Weights of a small transformer language model: 3 heads of 64, no position embeddings.
MLP neurons of a small language model. Each row is named by its layer, matrix (gate and up: input weights; down: output weights) and neuron, and shows model dimensions 16-143. Each number is 128 + 24 x the weight over its row's rms, rounded and kept within 0 to 255. Numbers have three digits each. A neuron's up and down rows have the sign that makes its largest values positive.
Before each neuron's rows, "fires on" lists the tokens most often at its 100 highest values on Wikipedia text that the model never trained on; "fires after" lists the tokens most often just before its 100 highest values on Wikipedia text that the model never trained on.

fires on: "\n\n"
fires after: ".", ").", ".\""
L7.gate339:155156156088083114115169133158166153158125135118084122112158096111104112125090089150184139095153125144103160131159093153138104127130178107142105142124143112102108132131134132097171138113127156102086143129147149127181150119084081117131151086144121103138081116100098102143128147142141125106111164160118116156139148105136123103156143140157149158091146112122120114141121131129140153113168
L7.up339:100149145116147145144120154120136127150087094079124113115155140095167133138146127143125137125130157137171094109171094130174079084122169127149110103111108119126112149115153139111162143111105132105137122130163157162143092130132087101137119104154149166158076161114129113118122156081090146125148155133068115109182150140141102114114114132113114134117148149122134103119089099135116175103116
L7.down339:122154147099136144132138127102183145093109130118127111122095121136134124147111112147168143137138137149121150149112116124107167135128088139086132128115130121126163164131143166033123156128158175172108098120173155141141140140135110122090086115157096168146101134097173130120138146128104147122120113122118141120163109159119126121109071121112149099139098136134089136129120130122130176152135

fires on: "\n\n", "), ", "- ", "to ", "an ", "a "
fires after: "=", ")", "is ", "\n", "0", "6"
L2.gate705:156116110116153151132092132132105127140112165109135144141121123086118086131126110121169087089100159151104144141132099119119138131129092126141128189128149125109128123159058093131164118138142091127111139130155176171103132140143120147130137104188110091097124154120152130142148142157124107183120140102139129111154104163091101141149125143127114124078105124114138153154197141104145133133101
L2.up705:127124112078119131125070116119114131106132089107133102141137120113113093138077180123123119082114105158095126122117089108124165130108108145134040141115167112133125129168108148102150142135154124170077155099108137120116130137123111109126154166111147129151133144099148112108124118142157118156130092123104137164111136114126136152122152136070105133138098112127124080139159124141110062134137
L2.down705:100136143117113135118138117093098136123138165136138098112090144149107150192111109165148112139131140131131145140085111142114162123161168154139116136104066150128103115154103136111172172113107170095143125177137114145095125190105128130133170123150114128117160124121148141117123103140135164122134151121153126147111092194134137126151131107097098099126155113144146141120127127136125126150113

fires on: "\n\n"
fires after: "=", "."
L6.gate163:124085100145125154122142085102162119122114113181121089128128133095132120137105150141149140135097116120104120129118095108140106132122122139190130116137116167115168160117153122147161169140098141150144088153144155151160142107093153143156134136151118108126113113142126134129105138147106118094119140100113062081107151141121146073117106152127111087132128088115084091115111132103137185157077
L6.up163:181139122130133147144120081083149120146067103123118089156148142111166141114112107108137138149137105126160141165146137114179125117098118113159171097125130107150107126131103132132147181136150145140095114142096150116137110124144116166103106123114107157106090105145143092127116141118122099148091188094143102085094155106148114090104112132138101118088107101142102125147109131100134132121084
L6.down163:131115107160108156127123133132118107138154127137122092083142138136139119192145149150156083143127141124111145157159098140161160095113122172128135125110109158134159114138133130085122143155119176121143125196108119103126162148131109127118140198169124121118140096107086151171136127105126149147106155127137093135107084105089121120145121152060100105144108084123135106138071164139162181158136

fires on: "and ", "a ", "to ", "an ", "== ", "They "
fires after: ", ", "is ", "was ", "), ", "\n\n"
L2.gate101:112105110126092133145098171108112141107119147092127150096111116121105118123180106120128157129142148156144122150106096113135146146126124138073109111139103152130172158090105167121137112139141128133140097154102130122144152141131119155130124112142092114104099175163106138161154142103110093174179132117121165093131131123149101130143092110119121139115093092143126138144154167121113167095144
L2.up101:122101147136090129139144156092169140126105133113123072136112111120128133121157086089126111123132095151114113128100071132084137110091062141080149104129138126143140129129142108093175142121142139142093150132166100131100117146179123155066125131157124129098114128137080125142142131127126113142105140121136142127104125162153122147123113153073124112145148162151137142123127127109122138101164
L2.down101:156144125101155144146092118115109114164120175144193129132166092114129122164085134141112121085101138141099082141145150111148119122122094094142129129139126079149074139159087116132163139152145120137168112114117117145117119129100129100124103140130129141152120162143167135091133130149131141095123149124134121152155136134133113125130176078104117141129125171093110162127173121154086141096097

fires on: "He ", "he ", "she ", "She "
fires after: ". ", "\n\n", ", "
L4.gate714:106146133105128136178142138160131091099140121112095119133120140138097159133118161137159106109101095116146167145130138135143166126096075099162118078135149087148137110119111144137161159123135096085166136143101097135089150170127133113136122142102118116101085117125096152144159069127098163156153140108112083119147104145123124107125103121105123145091117158142082168140114146132135102124161
L4.up714:132180163109139145143155073153107083111090083146123140123152162130115127126175140137161113076120135123113139121133149126170172157138115129197136144152122146129133148149112128110111143126111137138128152146129144127126155158152126123120114110109103129177146074127086124118097133134147125104113098168137178151103078166152119097117114146150121123101132178096100162138128188117105083101125
L4.down714:132159127158096140117115135157136132129113081101103119123150151141186141123095162173140120145091156166133138141091120126099120163156151131156198117142139076124108143111116128074105149144075160113145122180145081117138129127136117117171143137146110133112110152138112127138111140132150096144145109125116117100122117100096109123125122168122140116126175138126078162135093120145120104163143

fires on: "0 ", "| ", "0"
fires after: "| ", "0 ", "("
L3.gate48:113119088124152135102106064092159123115110138177118140138110162132183129153147125125122108117106084152108152130119110147141109102170083161121113155142124128127137093146112100123145142125119146142184124089127112145134117150108164164118116111150139107102134084135150057099137155133124142099155146120129164112116115132159129130127099126118108121169149158103150090114069154126106120156123
L3.up48:164150140157072114125141175103114107167132101098146135119182127118171124116149138156101125113116110111143147107113126094128130117124112114120147131090133114130102131089131084112140175106153094128111132133161121137199131155091135133140139121104131157072131128122131103137156146120153174099098155147135105123170153120143110115123109125101146096094122151120121159085098181146140119150116
L3.down48:151159159150169123164109119141110127158116128135147141099084106127112136168128149144142130115156107136131103169133077105151164170113118112099111195129114103114081136117145113124130097124171115115157143149094109152140131140129134128157128140143144109112121119131115122167117092115121146066142094101149069130141111111107140094121161132114168112101148119111122105121140138118152099121132

fires on: "\n\n", "A ", "a ", "ati", ": "
fires after: "=", "==", ". ", "\n\n"
L5.gate601:157133119119097185140129113126141094141115106121136112121152140103178125166109170130134116110163089098123128129140093118171095123079106139137112120122149141094127104095135146117180171109125130091158143110138124135112108160102122089148114141144107061119145148162145133117127156119164088182182159132115141098127142138137145134148123149154105099134110119169138126092120112135146179153111
L5.up601:133129138174094161124131132070132099148101136128100105134143118122161108177106160141163150095164127167115121118144108116132087116125139159150108129167151135120115102142156122133145130135142140099089144136146077152117083098068145137110106140125121102156077104129154158137128115105133125155143120182136155096154081108141169123145120149162106108134089132179121128134155071131143067169103
L5.down601:139127151129096104114152148104157125098158136150092124153088120151114111149156141131179104106136123118161135119132153116117149132097095159142153127136114137130127102138120107065119145176111120111135139146161114138126082143128158097141141131130099123117132082165134143135168121133130129125100135131144136156149110148156153106115111136155108091145143092114130093155124139120129148132154

fires on: "He ", "have ", "She ", "who "
fires after: ". ", "to ", ", "
L3.gate564:126155106142130162135123095150110119124160146179077094122112171145138108162130147129168123102123160135091121134142122126102155117107104110124185139126120136131164092166131123147119149103156138071146138158156129163079083106145133085133143137124144097126156142103137164108125156157070161169144157102120150086155104162112143149113073164096157135079117138116145105149129139116105117132143
L3.up564:125163107136151159128132103139120116148177123149093110136129150144153090139144110143166149065124163127102105110154127124090165091134083091130163106153120144109161132161120128153102141110149156107160158128182130143064101149108126098138168162121128109139130146132145142153091143150095151142166153107125137118143095169120130157113113155129142087091091124088124118151121142109087119132138
L3.down564:154121104132098135133135118132148134123136135151105144124119129134156129165109137118151133123086201144140097122118087118107155147131165132084169104183147082083155100142114113080126145120137132083115169104168129183110089121134138111113085085147153125120154154142144101153124115128103165098160120150125145096149144104097137129105089138124137148151156136132143146107141125103138084140145

fires on: "\n\n", "\n", ". "
fires after: "==", "."
L7.gate538:112111134114091117156170115123139110092122129136112121147179110143115144160092115150151110143154106099206111110177134162145092163084117143164123075090106103112116168111155157114151150132138176102105129154155139163123165130144131125127161151146092125133073101110148069120185137099176158116108146139125151134102135099126141121114144144147091107145149173144131138146085121158166070100125
L7.up538:096117144138119120093149130121163113109136131121107165143165118113122143134099097169141113121137153166130134085184127213132114143142142137166134155101133134094114096103100121119154162154125152070083086154131136106129161178132125120109117116164114120151105087115117115156119115120118148126159095149126143155119082126142107114101100129119119140136126185121151155133087088109166155099100
L7.down538:152084107131137137145121126181132136154148147127102137095119130152151103129106098122179073149128128136137114124106133140135067121132153125122139067121109078116120153132120138041130162147137159134152110138100153167127127138150111135126128134110111083117115127161160145130113127152120140109103107132131133153167133137105178079098123071138138162129164144130109100127112129121183156106162

fires on: "\n\n", ": ", "+", "^{"
fires after: "UTC", "=", "+", "km", "s", "Website"
L5.gate365:111144156105128133143141134107148081124157153113079119160114175146161120108086128136146172137122143071104133132174111138101115091138149111135150155132125203125116162126109153088128144153121128119121122104126112136111112108104125142158117100161106105132083107127090151153118149157119125126085132136143090097131161150127094093160146119156174082109122121125109131111127120118127170131099
L5.up365:145149127144074173153153137127127112134113138135108117139141140140130109106114171172117146188079130114147104143152114188191153097125097092122134173109116139152118120138128161104089176160121115129129137082148170097148113086116151153109101150099128119122060094136103138137125104134164135141101115086106106108116136116149114113138139120174134124102091127108143127102131145127138138128103
L5.down365:110126134117097114126151102150134146143156152143112130149073125146102124162156175167100151130132132119127139141148122163105136133105112154153143122089116112104137097142182158135153160141129166116132108118115156117083106167112094157157102171118114106130124143142126161079155161116102140118103133094116144117078102132111152095161115103111114121124126085138137110129131109134197174101122

fires on: "\n\n", "\n"
fires after: "===", "=="
L3.gate400:127085137165151141087133124143138096113100093138150150111140121110120156131126153161161134111125111136140147130185127154083092121112118099122157117134101141081134073114111149148141108117135154132177117116115131158061087110130149132126136138157105125139110133141129106110121198124107132123095147115098139087088101131095148150132093129142110139076136125135120151179113093120179115146111
L3.up400:134105128137123118088121117126153124123131087167140148158133132088159154106120136125163115105155099158154162102113106166114065123150152096152130103132115136080128101090096118175144137101120167100150111098118149150089096136123177145123148157124096131130128135142141149086161204122133149149109135129111138123123103107155109120176097094137144133099139127141131110139109149130114103140138
L3.down400:107140134164123139119192145139115113123129113121124103118124147137090119123159136128148134109128114132170122087114112146104109111104146095140124077150132183106120134085139123073154133119121150137120088172120087137121116177154107080119147158124088138122151089126127138163116111143161116158138106159102171160125135149138149123183097159138099118141147102154092136119100156122153110130133

fires on: "—; ", "| ", "0 ", ": ", "by "
fires after: "—; ", "| ", "; ", "2 "
L3.gate286:138119140110134152085121139123122141102112093131179138108148145114108107109068088112145091098129118115130155115096111126086136118144129131136092114133123108141080106110108109170155155119159087141123152102146128159142105140103129118111078116130108127127092130140118142099130168140138108142126102106148173119165127133128138127140126131104147108122181159154117105153124161125155073144171
L3.up286:160130174135140127122161090080110138112141144135122130145124122112139127090079088133087133116164147120158149109075117106124114114166083106088115139153136162108105112159097082133173151150120146151163171095129140113114147145139135156150165139117135140115110092129123144120124082103129148136106070146129167106131120083118139092142131155160141126124144147134129089101143135121152053136156
L3.down286:142127136095069101127155108135159127098089154096129173136136133178117145153155146139137163123151137163140138124157099155131092137107131120115173155146143097142144163141119057140152076139150132126156140152101132099116116150123106155106172118137154108124064178096154138114120110140106126121115085095094150121094109141092129075121137139127139105128151108118130074104153127112085138104126

fires on: "\n\n"
fires after: ".", ").", ".\""
L7.gate107:111137125121095135139117068141128180125116157156144100132154134100122087143118109149133111121152096138122125136132145151155132158117159120165099099139149120075171103111138125102113118129170136147082095160145097132105076158132090092109129128161116128124084137118117175144150178080101163148160160132100118179146138117097127181139140123128090125155109164121144149102166137116128105113140
L7.up107:143102145125090135096124124114151145172105103137102154125167183106127107151133088142115130139137112144090114128151097165147113131129155157170081100136110104135132119096102153084142084148114133080080114151143152129148143108123168121130129107120114145164120145147121118172128144146139135136137193112182103123132124172173106122142102151147141109144112158173138129119134142105081139129142
L7.down107:169120092130104154125157158147163193132165133117138122137127147116129083130111075111089143124128150130103117055142120149142134162116103108123118159154142143112116144093132141037137139126120149128107121149164118109130118116156140151090148126113120128116139137101144162137102121141100110134132214160149117129146120101072131167158131128123162129126112119171131085153125127151146130097116

fires on: "0 ", "| "
fires after: "| ", "0 "
L3.gate321:113109146110136117126087148146133146129097096167134155103132137129144126158146129105137119116105131127102116120149072108106138128115068116101158116139155124170124123158113079121137133172104128145168145129149134140139109158141109144130134143152159124077145123161142091123161196099113139142103171155118118150203106156130110156124105152090126103134143139113130137126090132119122108120077
L3.up321:116115116131147123168152126131106144115125159137114094073118086094166149139144099105098106129112115177155153129101110125162121173152119130132103147116164111121139078133115092169101130150141099138186148099142100122151138172138135110154149135095111123071187108130146136098091099155147130119093087152092169126175165140102108135154117117129179129131136118122139096158149168123115108112085
L3.down321:123122138112125143121127112104138118116069171147127092103107117123179162146128113113127105103150150133114080120085111155129136167158126091133144162121138094108097161117127120127124106109112123111160141153158119175154155162112102132119127102162117113148187096120136090119116109164152111118137052107143116111138104091105102137165116148106155120139153115144159122109145142111134140163194

fires on: "| ", "Rel", "Year ", ". ", ": ", "Care"
fires after: " ", "| ", "==", "c", "- "
L6.gate45:156139144136096128099121135144106160093125119173105106136136141113116086105140142117102153158128117119129146161124126129115088159108114109143142114129114133129135140128136138104124130126086162137152120164137152157140134136137098142150091128095115087099106125099067154134121120096162166174131156030137110113125151126118119076113125146123145097138115127179144118142138119137101125182170
L6.up45:137108146156118112113160171115130120158130118149121161147128142129140131112108127132142144143106139136092131133168134138101122165102147121106147142178142159136164100130144111148139123114107118118153139079138165145145065148130151156113128127149094140105089129115110168156110156157109098096146145086140117077084125138126124122120113119158152120121111124117080102127151088116109171120077
L6.down45:105111123091114150096177115127121146149124171148091144112170122116165116151184132114140176126104190129099159161122117156148108102141140128102139159107163179122121143118154118156113131095161128089114143133121124159149127117169164121135125146138124077085147148115099134120149091094146133215131150145125138096155116100109111119118100097168120119107130170118147122139131118148121112069121

fires on: "s", "unn", "4", "d", "8", "6"
fires after: "S", "1", "0", "s", "ed", "ind"
L6.gate342:169156094117132105088142108109129161136149145148113120091146131132126118150156083133116128114162112119099149160144153118116119124118139157165103122151106123115162130156126146160127122129096111133132145170104164130104111128149100151149110135155152138135134135104147125122096157118098152151166086099140046167131176112122152128142140094140168132115099156094123173137137098133102111140089
L6.up342:119119099145124132109115153114137124171116167143150158110115110089090093138150120119127169180125083112112144140129130106120087159109141151101121150191144150114115130119143111168078172150112102081141097114156120095166081124155152119136142141161152145170128143116085152108145124081096117119167122144129096139173146111125124114142134149103119166106144132136096097154135098135136149151138
L6.down342:128127145103138107138121122135119103146137140139155143140120167101131153131146123131127145121098105190140107125152116153106150171090112145097160103108128132121129095104122103117168125091121183134141111134131129114137160131097148116092108160110111130111127140113097109133175089107147161114081119150096147113154118149097110129100132133131130130167112044156129135127117092100123178135126

fires on: "| ", "— ", "—; ", "; ", "% "
fires after: "0 ", "| ", "2 ", "— ", "1 ", "; "
L2.gate431:170113113134090135110157135089141155166125143138173097108116148118113162107177120135092085133137132124118120127100114120138070126150115113090122116112108139141137107136114059160130114113113131151171152140119146119093125165138131154124152111127120172089094139160131126090081133113101155096145134158173139131187128113156126110167151117123150086130141121088181122135113152149092139123114
L2.up431:117159130147105133151137161134104128083157147143116102115149131089114150112138103151131099110124100132115123129144093114095103111111116120095071176114147156168132148124104082127141108099151120135142128112157131132110098157105134124166156164144125133094106111139102107126138136158095132166145110180171143176135117132146155128124104148127141148146162121114118045142126140125147111135138
L2.down431:134128172105123160156145136153111126130130131136092133109132113151143117100109124151125148097134097077100104109095107096121105126087136143090128143164133098134116136113149110169140154159079108171149105149148094142090122130135133128099120121111151105075113097137166138117090096182066132156126123127113158136119143154145120139120068139113156121154143165114147131102165098123163125155148

fires on: "\n\n", "app", "\n"
fires after: "===", "|", "==", ".", ":"
L7.gate571:146155152155155121116127169104138110166137129118154129141156104143151140162112151136109113148142136138113131122146113121137131154127098077157150109114123157086136122082105111147126116125142073142118131158138136163138092108128109104127155094136127151142108064138175141148137128119160133129108150149098170175165162100110081062124150163114142127101123101135114128126109115118117159189121
L7.up571:157105107174143108157100193130128117075187100134163127153111174169144128155123110125125105128140100141113152099164122109117136155131194092099132079140107158114106111119140110126113135145154129119124149137131151154083136113110134071109151121112132167151109117138115102109126120166145103143100130164132135124131174127153140144144102158140143145092137173157127156135135183128083116164142
L7.down571:139132084155142137144165137114121109114180089104143134123097138146115130152122061100148106102136132123121124165101155177177152111088160101123156099120152139150091112115148156127128173140100083118094131093113150159140130120119125088060101132129146143153120093126126120157104089126149116129130120100119158116135124113078167073098134136136166103131122161130146134121089131145133102144114

fires on: "\n\n", "\n", "°", "″", "and "
fires after: "==", "===", ".", "s"
L4.gate516:144155124164123167081128165139151123088139086091146130094121151157127099139121115074167161093141147126147161131122130110105146134149128104099146124134136179106122118126103148102163130146156133128090114119125124127114121103114123133123122126140151137135143111106114077113172147129198140129107121126091096116109108082152083112138120139105141088081168101145110115125090176132138135136137
L4.up516:145117114120147157138111161140136129155145135135153149120086157133123155114124130124106107123157099123168130128114115092074158146167097119100138095126160129118160127116157112150120184153137128113141133163136102110150135120129138083154096071131098157167149099117128143151105128125126147124137151160147180131128136125112153138126135149087177151076145159156114142077120128118147122134125
L4.down516:098149180163184142165113173097162145125121118098102095153119128159115128108160113089132106140155098142157131089084134146100187158146114134090124107137141167122130165107143135105129127122099118133160144180146157116165123126070159110128100090142078137106131104160122115104147114165131162144105119134116144109146119153082121147180146123132107101107126161157131164122123141151105120140120

fires on: "b", "bi", "th", "ph", "en", "idd"
fires after: "m", "ro", "M", "ph", "ov", "n"
L7.gate399:167148135113164130131108153152148203143091128150085115145113124105131092097139169087123110172139130147132066156113131061137111137122084116129106134103107125073117148148142102114162110094133164110106122146131159122141136095085146143164142160116124160131069073149161098173134129155146112101126128111140091095131148116126116104143127128115156185105121138175136120131118136167169119125137
L7.up399:097127144092142134087071157144121136140113196149114124145135097113115147144150158121141136136143121136107160172138140141069126169120098138172111091136142158134091124118124154143139125119148104087106164111150127160141109165081121127120143156140082138112094120098115128091117117144168151135099145103102141117107104145088087151135123116171148150149114125100108125109114114161120132120157
L7.down399:133131155130114136118132103135100094137145107138162115150092106137133090127120130105138149083135089129136158186098119149144155159110109139167158130075113139137136146143148086124123118166120135127149136148111078134101126139131090155140149088151156116120132150111147151118084140099137116136080162174151110098151140121129144121129130183052145157112128117128101081118120189156132104128116

fires on: ". ", "5 ", "9 ", "2 ", "C ", "0 "
fires after: ".", "S", "D", "$", "A"
L2.gate577:132147146130111162082124149137143114142147055120131128092170136074145136129156104162180082113137132168135090109169107148119114134133119135075088111096094134120158154144101095138097180109103112117137133098148168120165108112098089130154153135123137143138140110135118144111129145106133125124154136112105113127098099136131124110117106133129118185182115115112114124139091151132109106126117
L2.up577:113123087115134120114202146167119133128148131107127135129101129119136151106144097136130116130152153156170134096135148143171110135146156158142114132135095134093165110134132126136137176129093151142110108095146143125158092144131140113184123143094133139137114133124172140088129117128150150090100162146086164145066142113108133092139152132151128128146101136120137132117072151173067146117135
L2.down577:108083119133102088142146118080103109161106143112140158094130119098134090141162163150081126149096104068101120129119171135181125138151119121176116127119107159135132115127131091155166089111106067144143132119147166101081112129171119138119132104106087151120168118174127165102146115111158119136125125112117133147127133159156185128131143068152146110167142086115147077139176126138145107123166

fires on: "ist", "y", "en", "b"
fires after: "olog", "m", "M", "ov", "er"
L11.gate708:129109118116155042173152180134126133143131164108102149129125118131053135136134144109114152134149149095115068164126136128086106169127094095127149106125122141112138127148138172165136118089133129073137106113172142132108130141152147145116095151125162112098125119134137114148135140129115133117102162150101110123108115099149139154129084103133157152108142137089096119114089099133125133113155
L11.up708:142144157123087140156136113128117131112138135079097150158102127150128121132158173100144125080112129154131170144117129132132106127120121149126127168114128164117136152107148134117137148139134120104089114114148137149098131148148132115143091130113149071101104124138182115077133138090146075100111156086136133126104141088098085145119094147104159163151147090108109095123128133158164132140162
L11.down708:093111138113136128141131134135134144114081128137115146115145174141112164108088136139148079100084104118158113115123134156120120153110122127158153138160160141137106139111139125149102126124111179129121157126159090062175138148061122145129131102137110122098162132134164092129113152133135122104159129116089156134138121139119094126122157143124133106159125153155142095098117100138137089187148

fires on: "der", "es ", "air", "'", "el ", "im"
fires after: "Fre", "d", "D", "l", "L"
L7.gate456:156148140151168109105109127104127143086083128127133122159151126148148124133158130115140135133093103118122101115143146161128141138121116139111105127089183123146143144143071135155118111115179132155099156104110105095105126115087137161095103193164158121162138153133130172133175109106111142135120131110098138148049162114133140098172157121133144160095125114166134154135125123163098172117107
L7.up456:133069141139097111098163137124099117095135142170116133102121111111097123162173136136151142146120116111114093152083109118093172088155101115139154123111105095095112167102104123098136118130122134169082085139154134128137112091134136099118109202082122126125127139143121128167078102161098134128159145148153130157158116104114119098090131121143078155094152149098130116114142118169111112134125
L7.down456:129145130094132123082143148130158113111128117176163102088127107134129131103104164168154121153148115088128147129107104126121111156097158147139098123126128139150160125120172123133113199125144146141169120112127132123084167160092097111177101146149156163144124109118093100095123106130105108132160122153106174146107116155142106106119145111157142108160130143083135143111146072166097130131124

fires on: "2 ", "3 ", "7 ", "5 ", "0 ", "4 "
fires after: ".", "9", "6", "8"
L5.gate193:122178079157145145130144171157103142144140141101143121102110108142134114172165070120095107107127113139080141147151144151120126186136119108125121136129162164113141117154092102134155130123114144147152116173142114132131116101118128113131144150127156080136153143094120109154157144133144089139150119104169103171121131145135135132133143146139162102159089111100135088124137115143082099153133
L5.up193:096140132125102106115124088131101139130125108140126070060129130138127088129147078156134133105121151180087138110192142164149175116152157103133107108126151170123127135096128087181152143141145155144101145165144148137136138130104089111132108155144138134122128112142151138117191114094163134109156155137104122139141134110124124129132102152133113151154107117091146163108106131120089111131119
L5.down193:129109106115111111071158116139169169114149119123108135139117067121144113163137091179157149171115124163152143119172125088111169153143127164146113156081138153101125117141121125098134174078103126109129166103104146112135156131060119152090134099140109087164120138128099113099147130124153162132112144144137187134109139110113093108124113115130150114169074104104119117107100111121124127177143

fires on: "\n\n", ": "
fires after: "===", "==", "Note", "\""
L3.gate652:108106110132123151102121135133108166123135096152143130141123126114162114141095081140140135152109100178138149099188102128161088126119156099128133121153132150097141088125100104140146128082140086127076113148179140141121123125112124117119167162117138124183149097118112121128143142115091151136148135142128164134093159123135123156147140155114124127143092095102131185138108154142137130165107
L3.up652:102089103120133145129119139117159159141150103145120114132142137115114126165142143121149133139133105189135152081105073154136077122139160149181128103136104158097115145139099103149110124086133135131094118143150113152095125149108087127147167162150114110130116118118109165103146154132114170170107121136133124136124126124141117142146110132117140145098157080129148131088127132143117139176088
L3.down652:143156105179122147141138175113110100129155085136140104137084148174113101122117108157148113133124145158175109093113122174121134114112144113164132083149132137136122130127137168056136138134100112100102134148142125147126116127148142095100127151172102152132109068126153184153102140098105090133145150136089149124154143140124124103150107135112096100131134100152118111111100168145106161129098

fires on: "he ", "she ", "then ", "He "
fires after: ", ", "where ", ". ", "and "
L4.gate158:102161151131146118135107184116151103124057091135132091145156135184086104146092098136157126121081161107085151149147106108094160145151141076121129120130103137162114134123103142131143126145154116100152149109108129149098123156115133113111141095136160124133106105138104086147168169117143113148126146089090074175178143116121086144124121135102136103114132136164124149121125170138125119103113
L4.up158:123158123124149087118111129157155134124158114175105126123138137116125139138120132107127123144108162116086148111120098101157142178131134167127157101100137122099135112145114129067144122118096126074091105095124132141126140079092144123133142139084136130129151130094120151128167120160153116118171107132152124111148133101115147109067095081104126115132132180178123145142174137157103124119147
L4.down158:165132166136128098116150110084167115094133138140166141110128157101100121141133129159104100151102206120124147109139114145123185175128138142139135079171120133101110124125143112070111119132128126100130149141158137124072153085158153117165161122127141144132101110154154085114114123154138118094165150132133067135107145145091106160129157127127153063135135130126155124117108122143154119132118

fires on: "was ", "is ", ", "
fires after: "It ", "He ", "which ", "The ", "This "
L3.gate78:137117111126108168135118176103123091101160152150141168126090087103129104159161148114112132132162116141102121109127092158124115133118137096152133114132160155137151146144077129123080116139102123122153097103128113126112165155132103109143117116112128129149152089160141122064120100124095132156148153128146171088104141173144127152161150112145158130131134123126184137153132167081101137100107
L3.up78:159127136172081063147142106139148130121112136103136125141137148129098102138155140137112147110125134142089139098150111122141102111077093129107129141131117156130136120151152113167118128144109141127127126148184143118116175144115155129138144160108136123094107156100108140074154168141155108117141116141108102158096100125114120102121163118111134177131156132138134109160114160113149146078135
L3.down78:143149153137103119125107077144129139118119152161146135132110120173102150103117129096134121110101097120129132087141168093118122128137142140144133127134105123083140092127140121131105123114170124125151134156116116155109119128124136128099129182124137094137153140110143129137099133128115154110154136210147100090146114135096124131121121099119150140143107118110119188107124077130191115100158

fires on: "\n\n", "ur", "or", "ost ", "ener", "om"
fires after: "|", "P", "H", "the "
L6.gate733:100116137081112138139131096122132127143153139121122137130151149149071130117136108095099104152083137157136142148168183154137091096173137150135121146130127147129088138121136129172135117090116105154105146117138138161141110159106132124124181151139066100081141162150136181127136195095122108164160107157132145143137142128176110091110144127138131108117098106102117121152155189146136138161096
L6.up733:170150142113125094143164154139134113148155091123142120083109148155127142102131142164092080108109144194140114105121114151092161153160148148144139090142134146117128107104107112138094172105119107149113130115125133163137117139102117139142129157167096156111111139123137149125163165168086128134102115101171138142177149130146076123113119133144160108114149124093129145126161160108098144114159
L6.down733:132145141121118169139150125159113074101146106131106124124089155141153136135088133135099131114109114144126156174173151158167123103046146145171150113126118106126143126135166114077133135113113130167091112086157134169117131174090141098098156117143115124101144144169138139156133149134097099123137124150145140134118125124156092123112132173149160134148100111106114102092119131147137139093113

fires on: "\n\n", "a ", "an "
fires after: "=", ", ", "), "
L4.gate554:142112153111113133104082093131139116117153141116128134161135126133119093162124153115161157093122136096135126153139078119149097149124137089120147096112149116129128104151118176135153121167173193159120117137146165109137093172101134097143124185172093115136112114138149125079131150126162142156115158153112125123104129121106119133146149125141085062102103088119146131115126111150119135081136
L4.up554:121134151137167149097140172080104097112097106126149115088128151117123142149132156161086120110126150150110089176108084113132145095097066138138143167155131128156135095119132122112118132057118148140141147107105086169146120174126133162111137088142112128091084123124200115129140145142123128126115142115108113143097139162146099126094099079126127099121130136108127099121157112111107101141125
L4.down554:127124123106090116141114092123117108137144139122145122157116118153145109122109146146111088131152133094125130134130128150161134130133107150141119155155130138101138082121107127132136165158136116117119083178143096136101103138105127124162145194201115119134124099130099100137140119107158140104100122146112103124101146092131153118088127106127095094164155092106159140129135138090150141102153